{
  "n_layer": 14,
  "d_model": 448,
  "n_head": 7,
  "n_kv_head": 7,
  "head_dim": 64,
  "d_mlp": 1792,
  "vocab_size": 8192,
  "activation": "tanh_gelu",
  "norm": "layernorm",
  "norm_place": "pre",
  "norm_eps": 1e-05,
  "positions": "rope",
  "rope_base": 10000.0,
  "rope_fraction": 0.5,
  "qk_norm": false,
  "attn_scale": 0.125,
  "bias": "none",
  "tie_embeddings": false,
  "parallel_block": true,
  "init": "normal",
  "init_std_qkv": 0.02,
  "init_std_o": 0.0,
  "init_std_up": 0.02,
  "init_std_down": 0.0,
  "optimizer": "adamw",
  "lr": 0.000873,
  "beta1": 0.95,
  "beta2": 0.95,
  "weight_decay": 0.16,
  "lr_head": 0.00462,
  "grad_clip": 1.0,
  "warmup_steps": 545,
  "schedule": "wsd",
  "decay_fraction": 0.697,
  "decay_shape": "linear",
  "final_lr_fraction": 0.0,
  "batch_tokens": 32768,
  "seq_len": 1024,
  "doc_mask": true,
  "train_tokens": 299200000,
  "steps": 9131,
  "dataset": "wikipedia_en"
}
MLP neurons of a small language model. Each row is named by its layer, matrix (down: output weights) and neuron, and shows model dimensions 176-431. Each number is 128 + 32 x the weight over its row's rms, rounded and kept within 0 to 255. Numbers have three digits each.
After each neuron's rows, "raises" lists the tokens whose logits its output raises most directly, leaving later layers aside.

L4.down1701:111199119139158122135165128141085128123120146112123137099115119185217119139103106148123137111167156234143105170122145154096147165121086157154096119151096153096153172114061099116117120120174113101092123174149103097104134110130131167190118128165123118120149101201135138141115144125136241155096144115137158153156097111153156171154131128115085108149114190141140117126112134096122125142127145080100102148129223168160175110135141117201138162113128146153103110085113144114170163101105152111168120086072127168084080115153119141146113131060154127137036117101099140136129098119127114172134147043118108131160143118100098076083150114181153114137115078050093155125109138136139183056118153098106104090175095160136178118176078150139109108141134070167186140141131146242133175159068097
raises: "\n", "A", "I", "the", "As"

L4.down1663:200134112198122170094101151087172095082127083156109123130148164117053129192095131162164148153101091077147102103109146093156134139104118119114064088122125056181113111149144131171103139175134125139113106066202191132156189104131122165114088154146112152134116148068151142131115137125120162089141073122174102090108092125112125139086149144171097126146134102143123143150190085122137148123010176139136132129094198091179136093145178125104145088133152084138092142083124143131146138151132060160110166156120131090096115167147181099170120061148153080123119158131153096135128183135121087092148100122067150133088106131134166144148162098203102139172084128173105086095118146130126159144170137128090107149181155075128125119103161175093116162171160111148105119093071165168088197162115135
raises: " years", " months", "9", "%", "8"

L10.down1635:153193119139150105092200140112173114078049124116136167163151108116135141135155092168044100126110164128177162138159153149150123063142124152082136098164143142101143142122084163137088056179100152101098150071156100139153119125131114123142136191134151120058089157170096093144120135152149090097153179113110123158095142089081135184124103165095155146057088092190094164183195102128159104170090077157126165151098103118100175066084142077128113092116198133080097145117170134130064182126164093145094145101130144102131087114174185124059122127126113091111146120122094117149160128106208131098147097124091103138128138084156114078083129120084131068105134150132152119136137152130085050192182089091127193094134096161141069130112090170092104160102078097094125143147130190104137121120056111
raises: "is", "ins", "ising", "y", "na"

L10.down86:124116138126137085131128165117086104157097109118161109152109170105132108123094097104104141163140111173125113155117083136141124097103120131101128133102099151152168129110136139125136125125154136071120157111131099145145126155156113099143138084119153190121096159114120101127152140086156116213116176174123057091107112110083125096180100114220200133101122132196126125121137139087048159133119156109145144127142186104128172172171133172134088115148149084094134145141146125187176078124134110156085203133162123153119095186100142123109138099130111074152131148075209104135116103101155104114164115117174067090075189139128074175192084180118213115151124141105116126148087137115169104099188150099173121121145147164084125158116136108132122104137105119157136115128109135157090171131126099
raises: "ra", "ro", "die", "re", "er"

L10.down1275:122131065139165107143088090160158126128146157127130154146164124095131150187107176133077152128116104163107169147101178136062116109173110159138159083050144108066160118138145145091141134109138126115154110165106113119124119152157098100174177098175096106105158173143164176171111142128150106088037166157143148092137166140138161103109141117172173152173178163197118123170190130065114151208120131070133113143130072088084151088149190124183109158182159107079104114128161092089149090139124172139130166124117150154167130110141167099121118159125161103107143085119098078170124088128143149136160134100088069130066132172142108064059153139092095125124180071178121174104146134123140134118140103121175146150159132131146158105064143095110145160150135106125154139114127192090098131119135124
raises: "th", "ement", "est", "era", "day"

L10.down1148:077116100164138123110170165138099151103075125140148129093110132109111110070180136149107102160082131097159146086170078112195066184159123193092170148154102175139173142154137121129122138139133098188078127132076145085195095097150089135015090136120089112099061178077080105056141139122102120080180179151125143150177112159075161084089155168127118113130130169111146131138118112187091179101092115107179139120115054081154124157108164129136104153101153144133188129130138142112060167135120172122093101131151101150148107118135116094136126185151082108152173117134088112156115114095133098195128150099143124122132117097096167169126155098098109083145112141192160095085177178111134138135136152126111088163112076069125115158131164136222158122124131133172145137072071201106157169190123150
raises: "or", "ole", "s", "time", "let"

L10.down1235:125092071111176147123134128118109158152159105124189158105137187123134195203127139133097121160132148121144115159045125137181162149145144142091137098082179136089114152149091138141137088097130090092142174138128156179134164111098081132102096128103145125149088106112146148066094074087171122151181162204122154138104167104123152125101098170123164099162150131105093121082109165104133071078107131126137147111181119095122077110111136143093116121092071155114121144096106173104124094113140126092083112164113138160198111105142123169097137097170142119151181144209154073100111135156146170087177083153137124132159120113114083090134103149153109135120161120114082087130046147129104112122172160128133091109138100131157100173149149160127143109155119119102138109151089103094091098127085073
raises: "e", "ax", "ed", "t", "et"

L10.down539:215089119122092073121096147165114089151168119194137162134160158174154101101173136171118133141115126063106074153083147140139154064107175108137164127131176171168209185092134152133132124132164144132158198114081125096120130141144150129171193159140085161117132111155122090139149137170111060104123129145108069087205104139168164163147156140114136155115126108157109132116123121193151104101117135124123156094135125067091130107163100113076158072109183145052140154127097147045084142132145100162174096143135158159097190083110137122116113154096069094114080168157084196077181120210118080097146115107096193101118125085176139153171156120099135073110200104133149106089092147141101160115112133113130158128124123120168095166179111059078136133108173123191168112079094126110170117113126220
raises: " band", " singer", " rock", " single", "ian"

L10.down1011:099143163174102068139106157083162091093105122175163158137121113091103104116139082092107178161125190150117176132169150113133135177097101138135136172123195091210090075175148127131098144142142180106093161141140165108188180121132137174115133129139145154158084167134154144079116189159197117144162198145161093188141156122116177145094127122162192110176152118142159126111156184108144168125080073081150169107116056086114093085178114123138074129133110111109150110107143167098123163146176115125108188144148065124088121129116203050171083122145133173166148154131104130150173141140111127189086188180116160126093124144108158136141104135100091125111150093123133102126098142073161152107090115129148137131134099114165117121097144125153086080127157106108162182083148193155118170091125126
raises: "ci", "ence", "son", "th", "tro"

L10.down1278:100095159139147132168130075110116121132098167122170111065058164070103136144109135123087169090059131149123104149134141089149140178114096183082119130144120112165096120146102136074133137177143113112126101153143168135113171061145050187160118147127078105135133097107139082082047127121185207110112142161125107130092153112158136141201173092155136146146124135177128137109167151134088170107115138105132135111111106117114090104082095163062126113160132046178131145151127098113180137123178077070116097103182157157140184158101107121149142097128114112113166191129124196145146129142123124151160139135106091100123102178154143111127098106126100104114090135104118154124169209160183145158120089092132132134122097139145136110185138172189103078082083178159103158074147129112135163133125101
raises: "or", "s", "ed", "w", "dge"

L9.down1584:171109073064160201139128122089113067108098153070204074167106153151083159176159133096113114064160128133128071069146115079160130129127135155094106141114161133144093110125133115144132168087138123135085100117097148073145113182089123126145112128108096121132168106138097105161098095164188143139108151074137175136096198163087131083122055113139159112243157166156152157147098082173074091127104123173120063116140070155085142093150201200161114202109133164135143127131117114131166145072134149098085103117147112118111130131074121129085139119131106094119150097161109145202150137124128161084190094110118157082110120127078124123133113083134090114167058075122143098129111157121173138167078118154150177114154113113151163152134198121125118154158033128091113135162141150067121118114112096
raises: "ttle", "nning", "ale", "ke", "bb"

L10.down1532:128108054102101104088199134090100127105110091134157134177094161189163060129099097102155107134129167092149154183095103132171161085141190144101089144122151119145079122094160163121140140147094090091158152161105183110159140131143137113138186131090088103158192109162119144129145122157108111143187045144163160135118154155118132105170118132112160103115119161153122114144154116109122126097112147066141138151107051116164102072158114188114155186138146103160101131164162147112122124159087141136145155084128168145084046155126081145118084104130114167148154120097156194189155147123120114129074158081132146086181145105118142107102128094185147146053147108167126076103049138112154044089119144150136129130134165087141165089149127085153182121165188123135115161149130135165092126142116160
raises: "rate", "ver", "late", "ey", "rated"

L9.down883:182110157106176131131107083116135164151102147150159117159149137095136120110163136221096130055105122132086120092083213105153096135132080121161141117138120111136094200142122124105113167108112114161199107162130108083110107126084212136112166140134064184136092131134198080108217125068153094118129156140177086065053192134150169180084149158047078110118119186175153135165126111124086178168133082106126122167187051130118073133138171125117157078113073132118087110111173129187094083168157103164150132075143139108135113143172164169140103114111116110134136141150078124137101183106145125125131184147180112104143058161098109149102173107159072125132087137138121098137106128108171146123160145100112129107121058064193068111118169164093095139136136163080141135072114175089085140120114140
raises: "ers", "aries", "ctor", "ing", " others"

L10.down535:129103059141113107085165065182117140127116141147099144137084157204153122186134096120166091162147182155100062125097194186144131186239151179135119121079174117144195160200135102094113229112144156063163157097079105146164149037094097100073140113140093113063114163143142131119117113137061113134139118129092069103078100144088151129129154128177170105125150107133153131087132144165117097095119133079107123084151103117075112071136119067069100202119127121140223137154086137116136133147113117086111162150160201109085104160158109133066229147147174175133119129119152159174127190166159144151127153089122090170126117084116152128147082131101134109158127144130091154137084156153078090092162146149145095125157135095124099107122143181170150115134073126128138079121132147174130134110175168
raises: "rrell", "ed", "u", "ui", "ue"